{
  "n_layer": 16,
  "d_model": 192,
  "n_head": 6,
  "n_kv_head": 6,
  "head_dim": 32,
  "d_mlp": 1536,
  "vocab_size": 1024,
  "activation": "tanh_gelu",
  "norm": "layernorm",
  "norm_place": "pre",
  "norm_eps": 1e-06,
  "positions": "learned",
  "qk_norm": false,
  "attn_scale": 0.177,
  "bias": "all",
  "tie_embeddings": false,
  "parallel_block": false,
  "init": "trunc",
  "init_std_qkv": 0.0361,
  "init_std_o": 0.00637,
  "init_std_up": 0.0361,
  "init_std_down": 0.00637,
  "init_out_by_depth": true,
  "optimizer": "cautious_adamw",
  "lr": 0.00226,
  "lr_mult_qkv": 0.5,
  "beta1": 0.9,
  "beta2": 0.95,
  "lr_head": 0.0123,
  "grad_clip": 1.0,
  "warmup_steps": 392,
  "schedule": "cos",
  "final_lr_fraction": 0.1,
  "batch_tokens": 131072,
  "seq_len": 512,
  "doc_mask": true,
  "train_tokens": 627900000,
  "steps": 4791,
  "dataset": "wikipedia_en"
}
MLP neurons of a small language model. Each row is named by its layer, matrix (up: input weights) and neuron, and shows model dimensions 0-95. Each number is 128 + 24 x the weight over its row's rms, rounded and kept within 0 to 255.
Before each neuron's rows, "fires after" lists the tokens most often just before its 100 highest values on Wikipedia text that the model never trained on.

fires after: "T", "t", "A", "P", "p"
L10.up598 [119 110 113 132 123 165 142 171 139  84 142 125 151 135 134 113 102 146 146 107 108  99 142 164  94  92 140 134 112 114 117 143 110 132 147 135 148 117 140 165 111  97 113 122 130 106 103 120 123 184 140 133  90 148 132 107 129 104 122 127 136 125 135 117 113 131 118 127 153 125 183 186 130 135 116 146  80 110 117 104 114 144 143 103 128 100  99 125 105 119 108 162 139 163 153 171]

fires after: "t", "e", "f", "p", "Gre", "he"
L10.up919 [135  96  96 110 137 154 113 149 116 104 125 116  79 143 129 142 122 155 110 125 153 120 122 137 121 123 131 127 186 108 147 127 108 131 142 119 152  99 126 116 123  77 141 160 181 141 144 105 150 105 149 108 129 115 122 106 124 113  98 193 173 113 102 119 178 153 114 143 113 121 148 122 118 151  79 148 118 147 118 124 148 144 189 127 140 121 136 129 156 114 120 108 142 137 117 127]

fires after: "|", ")"
L3.up1240 [132 120  91  89 128 114 147 115 100  81 163 107  84  59 147 132 112 119 123 117 158 129 145 130 130 118 129 119 148 143 132 144 122 126  88 123 123 124 158 136 138 114 128 170 188  88 129 138 148 129 124 158 133 144 219  95 156 155 145 124 136  98 115  96 145 133 112 131 124  94 165 180 126 112 126 134 128 121 122 100 121 132 138 120  77 123  86 146 116  92 128 136 132 172 138 159]

fires after: "O", "A", "e", "p", "y", "ra"
L10.up1528 [138 138 148  80 146 147 129 169 109 114 119 138 156 136 138  84 113 150 128 142 125  91 170 141  56 149 124 138 148  85 116 129  91 163  96 144 130 115 127 134 127 104 150  95 124 115  91 105 147 133 116  83 124 176 134 164 111 139 143 174 151 124 125 124 103 115 119 143 126 186 137 167 157 133 142 140  96 120  96 125 115 132 151 113  78 144 128 131 139 129 130 141 137 107 164 124]

fires after: "p", "P", "A", ". ", "G"
L13.up567 [151  79 114 103 128 131 113  99 125  68 119 102 123 112 114 136 117 160 123 111 121  88 167 166 151 105 140 140 155  93 125 135 148 130 108 119 128 144 129 162 108 139 156 126 131  98 147 160 150 141 130 128 106 138 148  92 123 125 115 122 107 125 166 108 127 170 162 122 132 133 177 159 111 177 151 172 113 118 135 127 141 136  94  95 143 152 128 136 109 173 146 153  94 131 176 105]

fires after: "sh", "t", "T", "C", "Sh"
L10.up594 [126 164 109 119 137 119  97  77 121  83 124 156 160 152 147 144 119 181 139 125 157  98 152 128 129 120 141  95 119 129 155 133 120 122 138 106 122 109 174 111 143  97 161 120 116 107  96 140 133 126 179 109  97 126 192 143 144 140 111 120 143 136 117 129 126 136 112 116 151  96 210 150 131 161 115 133  99 110 153 126  72 135 109 169 155 141 114 126 120 155 124 151 123 161 163 120]

fires after: "t", "p", "r", "pl", "ot", "o"
L10.up1201 [ 94 131 117  96 130 159 120 140  96 116 131 105 101 123 187 105 103 108 122  92 135 121 108 211 113 133 166 139 160 160 160 138 123 112 104  97 160 154 130 161 156 110 174 161 141 109 141 156  82 141 150 136 141 110 140  92 115 123  89 142 144  96 122 143 134 136 129 161 123 133 112  91 171  98 115 137 138 149 122 104 135 102 133 143 148 123 130 125 143 159 134 145 146 104 107 122]

fires after: "N", "n", "aj", "f", "-"
L10.up887 [153  98  93 142 129 189 134 120 113 159 152 109 132  98 175 118 112 119 104 130 121 105 121 163 151  78 112 108 153 157 131 138 139 117 120 140 126 146 156 134 143 129 113  99 186 110 127 164 135 121 115  94 108 164 133 141  91 166 100 150 103 151  98 144 102 106 141 142 104 107 153 127 123 137 100 146 170  68 189 140 110 112  95 127 134 172 106 146 163  84 133 139 167 119 119 119]

fires after: "-", "m", "N", "M", "on", "He "
L13.up488 [107 100 139 113 162 120 165 141 130 120 150 155 111 141 122  88 135  92 135 150 125  99 149 141 130  82 114  93 191 109 125 113 125 162  93 136 148 191 140 122 140 127 172 106 138 122 108 134 146 124 149 122 111 134 152 144 138 145 100 128 140 111 105 156 129 130 128 141 134 135 103 138 119  96  93 115 147  75 127 120 147  95 115 123  70 145 108 131 133  83  88 139 125 156 157 126]

fires after: "r", "on ", "of ", "at ", "t", "'"
L13.up767 [104 119 126 103 128 126 148 105 174 147 146 120 152 160 126 125 177 107 117 148 127 125 117 129 129  89 146 150 169 160 167 173 123 140 108 100 146 114 164 138 144  69 138 137 108  94 121 113 120 142  94 112 139 129 121 156 113 148 116 109 136 114 131 131 139 139 128  83 110 145 124 139 154 119  91 144 163 115 106 122 124 144 161  97  92 101 145 120  96  69 147 129 161 130 101 154]

fires after: "N", "p", "A", "/", "| ", "x"
L13.up1079 [110  95 122 121 120 144 148 127 105 152 163 147 110 138  98 122 136 117 114 110 102  96 156 187 126  85 136 168 156  78 108 136  98 154 147 187 129 130 173 155 152 102 134 120 131 123 115 115 152 118  96 144  88 139 138 106  81 142 137 127 152 116 116 114 144 102 117 127 125 101 124 160 133 115 118 182 131 100 110 123 128  88 100 116 141 122 123 154 132 134 143 155 135 126 155 148]

fires after: "S", "A", "O", "P"
L10.up418 [124 109 164 129 110 144 187 141 120 120  93 102 153 119 177  82 151 120 123 125 125 102 159 109  83  96 142 149 132 110 140 101 137 122 137 126 125 115 154 149 155  81 116 126 116 120 113 124 121 188 149 145 133 140 122 119 145 144 152 154 161 142 111 133 157 130 103 169 100 115 146 126 152  79 114 122  86  99 134 162 124 112 124 111 133 114  80 139 119 144 132 142 158 185 100 115]

fires after: "t", "ro", "sp", "re", "p"
L13.up1262 [147 137 133 108 122 155 121 119 146  98 103 134 129 131 134 130 159 120 141 140 117 108 130 176 121 133 130 134 164 128 129 117 115 129 113  74 155 158 151 130 178  59 200 150 120 111  96 129 133 144 133 114 137 145 152 122 105  84 101 145 128 134 134 130 144 148 129 117 160 131 127 124  91 144  77 160 130 158  85  81 127 151 137 110 136 103 153  99 114 150 149 136 174 160 158 142]